From a checkpoint of a small transformer trained on Wikipedia.
Training: a variant of Muon for these matrices, 703M tokens.
MLP neurons of a small language model. Each row is named by its layer, matrix (down: output weights) and neuron, and shows model dimensions 320-447. Each number is 50 + 12 x the weight over its row's rms, rounded and kept within 0 to 99.
A block is one neuron, or neurons of one layer that tend to fire together. After each block is what it responds to, as a language model described it from the Wikipedia text at the highest values.

L4.down1130:55 51 37 68 61 46 57 48 38 54 46 54 65 61 73 43 54 57 54 40 67 53 38 27 38 61 61 44 54 42 64 49 26 50 52 51 66 29 43 36 44 50 28 50 46 56 45 50 52 38 41 32 36 43 50 32 61 35 34 44 46 39 78 59 68 33 49 55 62 56 45 34 45 37 61 52 49 60 54 43 69 63 56 37 52 57 74 49 66 53 65 56 48 48 70 52 31 40 33 44 61 51 54 50 39 32 60 46 78 41 68 60 52 48 47 53 46 21 63 79 59 61 56 41 62 61 48 68
L4.down1365:58 73 35 59 58 37 41 42 37 41 47 53 32 34 57 33 51 57 60 38 37 51 35 50 70 40 47 38 60 41 56 51 56 47 43 39 43 60 46 54 53 51 49 52 36 48 57 48 34 44 49 39 39 49 31 58 29 45 37 46 57 41 32 51 48 50 61 34 50 55 48 53 31 53 43 56 51 68 73 58 53 46 47 64 69 53 45 45 51 50 63 54 55 53 34 54 44 34 63 65 47 54 59 57 43 59 36 40 47 53 49 55 46 38 36 55 56 44 62 47 41 36 34 49 32 54 42 24
L4.down1424:43 69 60 55 38 49 39 29 49 55 45 52 71 39 48 61 29 43 42 39 60 61 61 45 55 48 45 56 41 59 50 64 28 66 49 59 42 39 51 40 37 63 47 40 46 34 23 50 50 47 43 47 52 41 52 37 60 50 33 50 26 67 44 57 41 69 44 52 48 36 47 68 49 35 32 29 58 32 69 65 46 49 60 66 69 63 46 61 40 48 45 46 68 31 63 61 43 45 33 56 56 48 41 65 41 69 56 48 49 32 61 69 73 47 30 52 45 39 52 72 55 61 54 28 63 46 37 34
L4.down1602:71 44 59 51 40 58 68 28 69 52 24 41 54 35 41 51 58 48 60 48 40 50 58 53 52 40 64 33 52 39 70 40 48 52 52 54 59 48 58 44 26 53 45 69 32 42 65 66 56 56 45 44 59 48 32 56 59 46 46 61 58 44 57 42 51 62 54 38 60 51 40 58 59 57 72 42 73 62 26 52 61 45 41 62 49 43 63 49 48 55 54 53 54 63 37 55 52 54 42 49 47 40 29 72 40 43 42 60 40 53 50 44 63 39 31 31 74 60 18 54 44 40 35 56 59 48 51 60
L4.down1770:41 36 50 37 43 52 46 53 46 51 28 44 55 69 54 51 58 35 66 66 39 27 68 63 75 63 52 45 56 75 48 61 47 53 35 66 55 58 39 70 55 42 64 65 38 66 52 57 61 47 39 43 46 63 66 58 56 35 53 37 56 32 65 55 70 45 48 67 49 41 69 28 30 47 28 52 38 65 48 66 43 36 54 56 64 41 65 47 50 26 40 43 43 56 56 58 29 36 61 28 60 61 31 47 55 57 64 54 50 67 57 45 61 59 45 44 46 44 50 41 57 65 57 54 45 80 50 65
L4.down1789:59 54 53 58 41 48 67 29 42 56 36 59 53 40 48 48 45 45 50 36 56 49 44 31 54 53 63 48 63 44 42 52 43 17 52 56 46 43 49 49 31 43 50 45 50 40 44 46 34 44 69 39 45 52 60 55 30 53 40 42 56 41 46 58 36 56 57 36 63 53 64 54 48 69 33 52 47 48 33 57 29 57 37 47 55 54 46 60 44 59 54 63 51 37 49 45 56 46 44 57 38 40 46 45 32 61 53 33 53 60 43 39 54 56 30 26 32 50 44 87 52 57 59 59 46 61 42 33
L4.down2267:45 33 60 52 41 54 53 32 37 70 48 36 63 42 34 42 52 64 60 51 66 24 45 53 52 90 49 63 76 47 46 54 53 63 46 41 67 54 51 26 52 70 34 38 55 55 34 40 56 45 46 59 44 59 35 73 51 42 26 65 82 50 68 50 51 31 46 42 34 54 57 59 51 45 50 54 46 73 43 57 41 42 47 56 31 43 62 35 49 63 62 20 27 56 78 65 60 41 64 46 39 55 54 35 63 63 62 41 44 48 76 52 36 53 52 59 38 18 39 29 50 44 39 73 36 52 60 55
L4.down3019:36 49 48 54 51 81 57 48 26 38 41 58 45 47 56 50 48 28 52 50 44 74 54 57 64 37 40 70 40 51 55 16 41 33 39 51 61 58 82 68 60 31 53 68 43 36 64 61 35 33 73 66 35 55 64 74 50 65 52 31 52 26 42 63 59 56 52 53 58 59 62 58 43 40 52 57 42 81 38 59 51 66 57 48 43 38 54 46 43 51 33 62 42 57 62 41 44 59 62 69 57 39 48 59 48 62 50 76 51 61 37 51 46 57 53 42 42 33 53 59 63 35 32 46 49 47 51 42
Nationality and possessive modifiers. Nationality adjectives, their word-piece endings, and possessive 's after a country or organization name, often in military or political text, e.g. Croatian, Ukrainian, Somalia's.

L3.down365:67 35 41 67 46 49 32 59 42 73 48 27 43 50 54 66 58 47 53 63 52 50 42 55 45 70 69 52 35 62 46 48 58 62 35 49 51 39 54 42 53 34 57 30 26 59 51 52 43 41 34 54 42 74 57 43 51 52 48 65 53 48 55 65 33 32 38 39 43 81 51 24 43 33 52 46 63 53 51 55 36 54 18 45 42 50 43 59 47 47 45 57 49 29 57 35 31 35 50 59 55 45 58 55 38 59 56 66 70 47 35 69 42 54 52 33 29 72 50 51 51 47 35 53 54 51 63 71
L3.down1072:67 55 54 54 54 51 29 49 39 38 58 53 42 57 76 49 32 45 46 66 51 53 57 45 61 44 74 61 41 44 43 56 44 62 78 42 45 41 39 55 49 53 56 39 50 51 52 65 57 59 58 61 32 49 60 26 60 53 53 54 50 47 47 59 54 56 56 40 37 46 42 58 59 56 63 54 43 57 47 55 52 36 60 60 57 55 38 72 54 41 83 51 53 60 47 41 36 49 58 52 49 41 41 41 26 38 57 58 64 63 55 62 44 46 24 56 30 77 52 57 62 63 68 58 31 58 67 10
L3.down1743:44 47 42 56 37 56 41 56 49 48 59 61 61 64 27 51 44 47 46 60 51 47 47 49 34 48 65 42 35 48 48 38 53 86 53 46 66 50 41 56 44 28 56 63 21 54 48 70 56 52 32 67 45 29 42 42 60 30 61 56 55 57 53 59 49 61 45 48 33 50 37 52 39 45 67 41 42 46 44 53 54 25 55 37 69 61 76 63 77 65 51 69 69 59 49 46 48 46 40 42 67 48 53 26 46 45 74 71 64 54 53 51 60 52 41 48 41 58 60 32 62 41 52 68 34 47 51 77
L3.down1753:54 42 61 66 41 67 53 31 58 59 65 50 55 41 63 36 36 52 36 63 63 36 52 41 44 72 53 63 42 59 41 33 51 53 49 67 51 61 61 39 45 36 35 37 47 31 40 53 50 54 37 52 35 58 55 53 48 47 42 52 44 52 61 40 56 62 56 68 39 48 39 58 38 41 41 44 43 60 48 65 67 47 59 44 74 35 50 49 59 46 54 55 60 61 37 34 51 52 34 56 54 71 48 51 52 47 40 54 70 41 46 37 51 39 68 50 38 45 36 44 51 28 63 47 29 44 57 32
Sports season year ranges. Fires on the dash and digits of season spans like 2003–04, 2014–15, 1994–95 in football and hockey career tables and biographies, plus nearby table pipes and league names.

L2.down2531:55 40 43 54 59 49 50 61 56 29 41 51 54 53 31 37 46 50 68 47 38 65 32 55 76 69 54 47 48 52 31 67 62 48 56 35 40 49 39 32 18 49 39 44 61 41 38 52 35 60 54 36 64 54 41 59 39 70 36 55 57 46 39 56 49 70 51 25 54 63 67 58 67 42 51 44 50 55 53 52 66 55 34 29 44 52 61 29 46 72 71 42 42 50 66 45 60 48 72 51 41 47 35 38 37 47 25 51 55 61 64 59 52 51 57 40 45 36 50 54 46 55 61 42 55 68 70 51
L2.down2666:75 51 43 36 32 37 51 65 42 54 29 42 45 56 47 59 60 34 48 55 35 40 67 41 46 51 51 70 54 40 44 79 37 44 47 66 63 58 50 20 36 53 51 51 35 28 57 45 44 54 45 52 30 55 52 68 59 34 26 62 48 43 39 45 47 65 34 51 64 50 76 41 44 38 61 56 59 47 42 37 40 49 36 40 33 48 59 37 50 58 45 33 34 35 55 52 56 23 57 46 61 52 59 43 26 42 48 62 43 68 50 56 32 65 46 44 35 38 60 65 47 74 52 48 63 43 28 54
Nationality and place-name words. Nationality adjectives and country or place names, often their final word piece, such as Azerbaij-ani, Ukr-ainian, Polish, Czech Republic.

L3.down747:37 62 69 60 43 43 33 28 39 52 51 63 53 55 45 46 52 31 24 51 48 47 50 59 53 52 47 40 51 43 57 52 56 49 49 41 61 41 52 69 44 50 49 41 34 48 49 43 60 46 27 52 43 51 56 76 74 54 45 55 58 66 32 66 69 14 47 51 59 59 67 33 59 37 47 56 45 46 41 70 45 46 41 25 58 74 57 45 49 53 42 40 54 42 21 58 44 38 54 48 47 87 43 60 57 49 61 40 47 35 43 46 50 80 60 55 34 47 50 67 62 45 52 65 47 55 64 38
L3.down932:60 71 42 43 42 59 50 64 42 55 61 47 44 47 76 45 62 33 46 77 74 49 51 69 42 40 89 40 50 40 44 52 34 36 17 55 44 58 42 49 48 32 46 52 38 56 38 41 40 49 48 57 39 60 43 59 68 62 69 48 42 44 51 44 48 58 59 44 47 54 50 54 53 61 43 44 61 50 44 68 58 69 52 36 44 69 55 37 51 67 57 45 45 56 44 50 45 52 52 36 46 49 50 62 55 62 48 57 54 57 49 46 57 48 35 49 46 71 51 45 44 51 45 68 48 65 31 32
L3.down1568:48 27 60 41 62 30 54 43 49 52 43 56 45 51 52 44 55 32 41 62 60 52 40 55 51 46 73 42 40 48 36 36 18 40 38 62 54 36 68 62 64 26 66 54 33 55 41 45 52 54 62 43 49 60 35 63 58 31 56 36 44 51 58 52 71 32 47 41 51 59 44 47 49 71 55 41 62 54 20 61 65 49 18 66 57 36 52 45 55 48 50 37 36 43 48 32 59 46 78 38 63 78 58 44 61 65 63 47 55 43 41 47 59 73 49 45 51 54 55 56 36 59 67 44 35 78 50 46
L3.down2936:86 46 40 54 32 40 41 60 51 43 62 41 50 46 65 48 58 43 28 58 40 53 55 39 53 33 44 60 43 59 58 53 22 49 52 36 75 56 72 54 36 55 49 54 40 76 59 25 36 51 64 43 46 44 48 48 67 63 27 53 60 33 43 77 59 50 42 54 22 46 49 55 50 53 45 59 30 36 30 56 54 33 65 29 37 57 42 60 55 47 45 30 43 59 23 45 61 75 43 53 38 76 41 54 52 50 55 51 51 49 50 69 63 46 45 62 50 34 50 51 41 58 62 61 50 38 52 27
Abstract head nouns. Abstract nouns of property or measure, often after "the" and before "of", such as size, height, ability, density, accuracy.

L2.down2688:54 33 39 49 46 50 49 80 56 41 75 58 31 32 45 56 50 35 47 46 25 45 76 76 45 42 32 49 41 32 83 48 51 36 55 39 49 56 33 43 53 49 49 72 40 76 48 59 55 50 55 64 56 48 52 37 43 43 55 51 41 49 48 59 62 15 45 53 38 38 36 64 64 49 47 38 38 68 38 33 58 60 46 56 24 41 34 41 37 65 67 53 53 52 61 53 31 45 48 47 45 58 67 50 54 54 56 42 62 39 51 56 57 56 61 45 42 48 53 41 55 48 47 47 52 45 47 38
L2.down3017:41 36 43 66 49 72 53 52 39 43 43 64 56 43 41 45 39 47 37 62 57 43 52 47 52 24 55 59 40 47 64 41 43 40 53 42 61 41 42 41 43 29 66 38 70 47 54 35 41 51 57 53 54 60 40 34 60 49 42 43 60 68 79 68 67 46 39 34 63 47 62 54 64 54 57 48 52 70 47 48 48 61 61 60 34 32 58 62 37 61 56 49 55 50 74 42 32 38 59 51 33 55 65 51 66 53 44 81 56 59 33 30 40 58 50 33 56 47 57 46 44 71 35 59 37 56 70 37
Post-determiner noun-phrase modifiers. Word right after a determiner or possessive that opens a noun phrase, usually a quantifier or adjective such as entire, single, main, first, new.

L4.down231:52 59 33 41 53 53 49 50 46 46 74 53 41 48 42 59 34 49 54 59 45 32 44 56 67 59 52 51 68 34 48 50 57 30 47 50 36 55 49 37 50 38 33 36 43 49 46 59 47 33 59 43 75 47 41 37 66 60 65 49 54 38 77 49 38 53 37 59 50 64 52 43 54 49 62 60 55 53 47 26 55 36 57 53 36 47 46 47 67 40 57 59 29 31 59 54 59 43 46 45 68 59 55 74 42 61 48 38 43 51 56 46 45 61 63 55 55 36 49 56 68 75 72 55 52 09 58 53
L4.down431:51 47 25 60 55 47 60 64 40 65 52 49 63 56 36 48 49 41 81 48 50 28 51 46 46 83 51 53 61 48 49 26 48 44 59 70 61 54 43 31 53 67 75 50 39 65 59 32 45 44 47 45 42 54 51 30 97 48 39 35 45 43 35 52 53 63 46 52 54 54 42 57 45 47 48 49 25 62 58 59 61 25 47 72 67 37 29 52 27 50 40 60 59 60 45 41 51 41 55 65 32 37 70 33 38 50 63 41 85 44 45 43 37 47 57 46 41 56 32 49 50 48 37 43 69 57 40 69
L4.down531:54 30 67 71 51 55 50 40 67 47 69 47 55 52 67 43 68 67 64 49 49 43 74 46 46 43 66 49 51 46 65 51 55 39 53 33 66 54 79 70 75 53 40 65 35 22 48 42 26 51 64 35 63 72 51 55 40 54 32 49 59 68 38 34 12 43 40 58 34 56 64 75 39 53 56 41 45 57 54 56 50 70 45 61 45 31 67 40 42 45 57 59 32 70 47 52 47 50 37 48 49 36 66 62 55 55 34 63 50 63 56 54 31 58 69 46 30 63 62 54 28 58 38 37 32 45 76 47
L4.down574:29 41 36 46 50 45 61 65 32 47 41 28 59 85 50 44 54 35 41 56 64 59 50 38 48 49 51 49 40 45 43 60 54 72 55 51 59 63 60 30 37 57 56 39 38 28 42 45 62 43 60 51 41 52 27 31 36 52 46 38 70 41 63 79 40 36 40 47 35 85 60 58 50 56 47 57 27 45 55 66 62 61 41 41 52 63 41 33 51 41 50 47 21 47 44 51 35 58 49 47 47 63 67 33 68 63 42 52 32 51 44 69 28 60 51 33 36 44 55 70 63 51 39 52 65 41 47 58
L4.down623:41 46 28 66 67 47 49 58 50 71 43 54 69 63 52 41 50 50 52 53 43 61 62 62 64 55 60 56 38 28 61 35 35 49 57 46 21 37 45 41 69 44 42 41 61 41 48 59 46 69 46 32 24 67 35 62 51 41 42 61 54 50 68 35 60 33 64 39 25 64 62 64 31 40 65 49 29 79 44 32 46 48 54 41 46 22 57 51 35 40 27 25 41 60 69 39 38 38 39 61 50 41 43 34 60 12 51 43 37 61 51 60 46 64 49 53 55 60 37 64 49 48 53 38 62 43 23 35
L4.down1260:60 54 64 55 41 60 49 43 58 44 53 46 63 25 70 13 55 42 57 57 54 72 63 44 62 45 40 46 67 56 41 42 50 62 30 48 55 49 56 42 73 63 50 58 37 40 41 59 56 32 47 52 52 44 40 45 52 69 40 49 43 32 49 78 53 57 40 68 55 63 69 52 41 45 54 45 60 59 49 57 59 49 58 52 52 04 31 42 39 24 41 47 44 46 75 54 61 55 76 38 65 23 65 52 52 49 65 50 62 33 51 34 38 55 38 48 49 61 45 43 39 61 43 60 50 57 59 51
L4.down2515:52 20 44 39 41 58 42 56 52 48 44 47 48 69 46 57 55 61 48 65 51 65 46 40 53 66 55 46 44 39 66 36 24 37 36 42 59 34 67 62 36 47 33 52 54 56 52 45 43 52 47 48 51 56 42 53 61 42 64 53 57 37 42 51 68 47 53 62 47 39 59 48 43 43 47 53 36 62 58 38 44 38 39 32 24 38 31 47 36 48 49 55 59 47 58 61 35 45 51 64 46 46 64 47 46 67 58 22 63 55 56 45 48 57 74 56 41 64 40 61 71 26 50 68 37 58 39 78
L4.down2888:75 61 30 44 48 53 45 57 57 59 72 30 28 73 51 32 45 60 43 43 38 37 53 58 46 73 57 61 42 52 54 45 54 46 43 49 48 53 57 48 24 45 53 39 47 43 58 45 48 46 57 47 32 52 35 40 75 80 46 51 72 59 61 61 41 73 72 44 46 40 67 28 66 42 38 41 37 63 52 55 58 37 44 33 56 46 53 35 35 24 63 70 43 59 66 51 55 54 45 69 55 31 39 53 29 42 62 53 62 74 58 46 53 39 47 54 56 55 57 68 49 66 45 33 63 49 51 52
Season and period context. Determiners after prepositions that lead into a time, season or competition (of the, at that, in the same), plus closing digits of season spans (2007–08) in sports tables.

L3.down596:50 34 74 50 67 44 47 50 67 62 44 28 42 66 54 64 56 35 42 54 42 47 50 71 47 57 32 46 24 11 53 57 38 40 34 58 36 55 57 45 34 50 60 40 54 53 44 56 37 51 46 49 63 58 53 38 60 48 61 66 38 37 37 44 36 30 49 47 58 54 67 64 75 67 33 49 69 48 29 75 41 47 54 50 54 42 69 52 46 67 39 49 43 56 59 48 71 51 42 34 48 38 36 46 55 56 42 64 82 55 26 64 49 49 32 50 51 59 42 53 45 40 49 57 47 72 62 28
L3.down1642:67 63 36 56 43 40 71 60 61 40 47 50 60 54 39 48 42 48 53 61 51 72 26 70 47 42 56 32 40 46 48 39 49 40 56 52 60 51 38 28 66 28 56 39 27 41 43 56 69 44 66 50 47 60 36 22 55 58 30 41 33 49 24 57 41 59 49 47 72 46 56 49 56 20 59 39 70 60 36 55 74 64 30 38 61 53 33 39 29 46 58 43 53 48 75 71 40 47 53 44 45 63 40 45 36 61 46 52 42 52 40 43 51 45 60 22 52 26 50 58 44 48 50 52 44 37 57 50
L3.down1730:43 52 25 28 74 55 51 40 36 26 44 43 58 32 22 71 32 71 40 49 68 40 46 28 69 46 52 51 48 44 53 46 59 36 35 46 95 53 64 20 60 61 51 38 39 36 45 50 67 63 39 54 20 48 73 30 66 51 44 61 81 51 47 52 60 42 51 71 52 56 52 52 68 48 37 50 44 77 43 46 65 64 47 46 62 57 71 37 26 56 41 51 58 41 59 45 50 29 47 39 41 57 49 36 51 65 25 52 62 74 45 61 53 61 52 46 51 52 56 55 45 33 43 36 50 76 30 65
L3.down2832:66 39 46 57 41 44 71 53 42 59 46 41 57 67 52 56 45 81 38 50 61 47 63 67 65 41 31 48 44 40 58 48 48 46 40 45 71 39 57 42 31 47 36 58 54 22 19 55 37 62 76 58 57 64 42 45 63 18 42 51 34 44 53 49 30 31 31 52 67 57 51 36 59 27 64 40 55 48 51 40 54 73 36 49 54 64 54 51 40 37 42 45 44 49 31 57 59 59 59 69 50 45 46 51 66 57 73 52 62 63 40 60 70 71 35 42 52 48 43 87 42 56 37 60 55 33 27 43
Country and nation names. Names of countries, nationalities and "World" as in World War, especially States in United States and U.S., e.g. Canada, Croatia, British.

L2.down596:58 48 38 46 41 38 73 44 53 31 28 60 53 53 56 57 68 33 38 69 57 49 26 68 46 52 56 47 50 66 69 44 62 51 37 45 50 40 68 47 56 61 59 59 71 38 70 69 43 46 40 59 32 70 35 53 46 58 64 51 68 67 46 44 52 31 44 53 45 39 45 83 42 47 54 47 68 51 51 52 48 46 40 60 35 74 37 29 43 35 57 56 41 68 52 57 37 35 60 49 42 35 35 47 39 49 51 57 47 44 28 60 45 63 53 44 56 42 48 55 61 56 49 35 52 52 59 32
L2.down1263:69 54 40 45 44 58 48 41 59 53 57 50 31 56 41 38 70 45 46 64 71 68 63 37 43 62 55 45 51 41 57 64 36 50 45 33 43 52 36 84 68 51 50 79 43 40 53 65 54 46 69 56 32 50 50 61 64 61 62 34 56 55 52 56 54 51 49 34 68 69 50 39 42 59 55 59 51 39 61 51 49 40 44 62 44 25 59 28 49 57 29 51 60 53 57 26 44 40 20 37 47 51 55 52 26 50 81 61 63 54 67 44 35 50 41 33 49 39 56 32 66 64 72 59 55 78 68 63
Noun completions after possessives. Final pieces of nouns, often plural suffixes, right after a possessive or article, as in his winnings, their views, her performance, table headers like Notes.

L4.down88:46 65 45 37 53 38 50 61 62 56 44 38 29 65 25 35 60 67 31 43 54 35 53 49 47 33 54 47 46 59 30 52 52 33 22 71 52 50 53 47 41 48 50 42 64 35 58 48 35 59 50 72 34 32 45 55 44 67 61 40 39 52 60 35 44 66 60 59 40 40 44 47 37 30 63 52 55 56 61 44 44 47 45 48 50 45 53 63 54 47 33 55 33 39 37 61 84 56 62 48 45 49 48 43 48 54 58 58 41 62 47 70 39 51 33 65 42 63 48 59 53 46 52 60 57 22 33 51
L4.down456:28 56 47 52 38 58 52 19 44 42 52 67 58 62 50 48 52 57 56 44 32 56 55 62 51 56 23 57 59 60 48 59 44 36 36 64 56 20 62 43 48 57 72 83 67 63 50 29 52 45 29 56 22 47 56 65 65 53 64 33 62 61 38 33 48 50 49 63 54 50 72 53 44 63 55 58 50 42 37 55 62 49 46 49 44 40 40 35 69 56 24 49 61 54 58 64 34 36 70 39 49 41 49 57 32 48 65 66 58 52 50 40 61 60 50 57 22 58 50 44 36 58 55 42 47 50 66 41
L4.down490:46 31 32 64 41 43 66 39 33 54 44 55 71 64 49 58 45 67 55 31 33 48 50 49 45 56 52 36 40 20 58 57 60 48 32 59 35 48 45 55 59 48 30 49 58 31 37 35 60 70 46 50 56 55 56 57 48 56 39 60 58 29 55 40 41 44 24 29 37 52 47 46 65 52 61 61 55 35 52 67 33 50 44 26 51 64 48 28 51 39 63 32 56 65 67 43 53 19 44 54 44 42 46 73 52 42 37 58 88 54 45 40 60 49 69 69 62 45 27 38 54 63 64 56 16 58 54 44
L4.down1738:31 85 49 43 56 47 62 44 43 50 47 44 38 38 34 46 47 45 50 41 48 50 36 61 58 65 70 52 51 19 29 49 57 60 49 27 36 54 47 53 59 65 62 62 70 55 33 50 31 45 50 40 56 72 54 43 72 44 46 71 71 59 47 56 33 46 46 50 47 31 47 34 48 53 48 72 37 47 42 22 60 35 58 32 48 43 40 62 47 61 73 43 30 22 66 27 46 25 48 38 28 48 57 62 42 64 53 50 36 50 39 46 52 68 48 65 29 55 41 55 61 43 62 23 49 40 73 69
L4.down1854:72 53 74 54 49 22 69 34 56 67 47 37 51 56 39 43 37 49 69 58 31 64 47 57 52 61 58 64 47 30 84 10 55 59 40 49 53 48 45 57 50 40 40 49 38 60 70 42 47 64 55 48 70 30 57 54 56 49 72 41 69 51 49 35 69 41 43 39 65 32 53 75 55 60 41 51 64 71 55 51 53 43 53 53 61 59 53 47 42 39 71 49 56 44 43 63 62 42 19 39 56 48 48 27 57 41 62 75 54 45 54 38 42 57 45 60 59 44 65 56 50 35 63 44 71 57 60 54
L4.down2203:48 35 53 40 44 56 62 61 30 25 41 63 54 37 50 53 73 49 60 58 55 43 63 52 40 32 43 66 54 30 44 42 47 54 54 26 48 44 54 31 35 47 61 54 51 49 58 58 59 49 46 36 50 35 26 57 72 63 47 66 62 41 63 47 55 40 48 39 47 30 58 49 38 50 36 60 57 51 31 56 50 71 52 67 54 62 48 66 63 50 36 57 41 66 39 44 48 41 36 72 30 33 36 51 35 41 55 42 51 45 59 35 60 53 46 41 56 52 54 54 30 64 57 51 54 50 46 41
L4.down2228:36 61 69 28 43 45 66 49 60 62 54 51 62 22 40 38 45 55 41 51 67 50 20 50 34 48 54 32 32 59 36 68 54 51 31 49 71 48 37 41 57 59 46 53 49 50 52 65 44 56 38 47 68 58 47 66 43 59 49 39 45 61 57 51 57 36 58 45 69 46 46 53 42 61 38 50 62 47 61 50 53 52 59 54 33 58 53 52 36 65 56 90 51 45 38 49 60 52 41 26 42 66 55 48 42 55 63 54 48 61 44 42 39 63 53 60 56 46 54 45 33 57 54 27 46 50 34 52
L4.down2400:30 55 49 52 81 69 53 48 64 43 54 76 62 42 54 41 49 53 50 52 37 48 51 40 50 44 59 31 54 43 47 37 54 58 54 75 49 50 53 57 83 46 65 60 55 54 45 23 34 52 51 50 66 46 40 65 73 43 44 31 63 31 26 56 54 46 70 33 44 60 44 41 39 47 46 42 58 32 38 41 48 41 62 44 56 31 46 29 41 38 64 61 50 47 51 56 64 47 72 59 60 68 29 47 48 54 54 56 69 66 36 63 63 57 64 52 19 80 43 53 65 61 49 32 58 53 58 57
Abstract noun completions. Final pieces of abstract nouns, often suffixes, naming a quality or topic, frequently in section headings or before "of", e.g. -ity, -acy, career.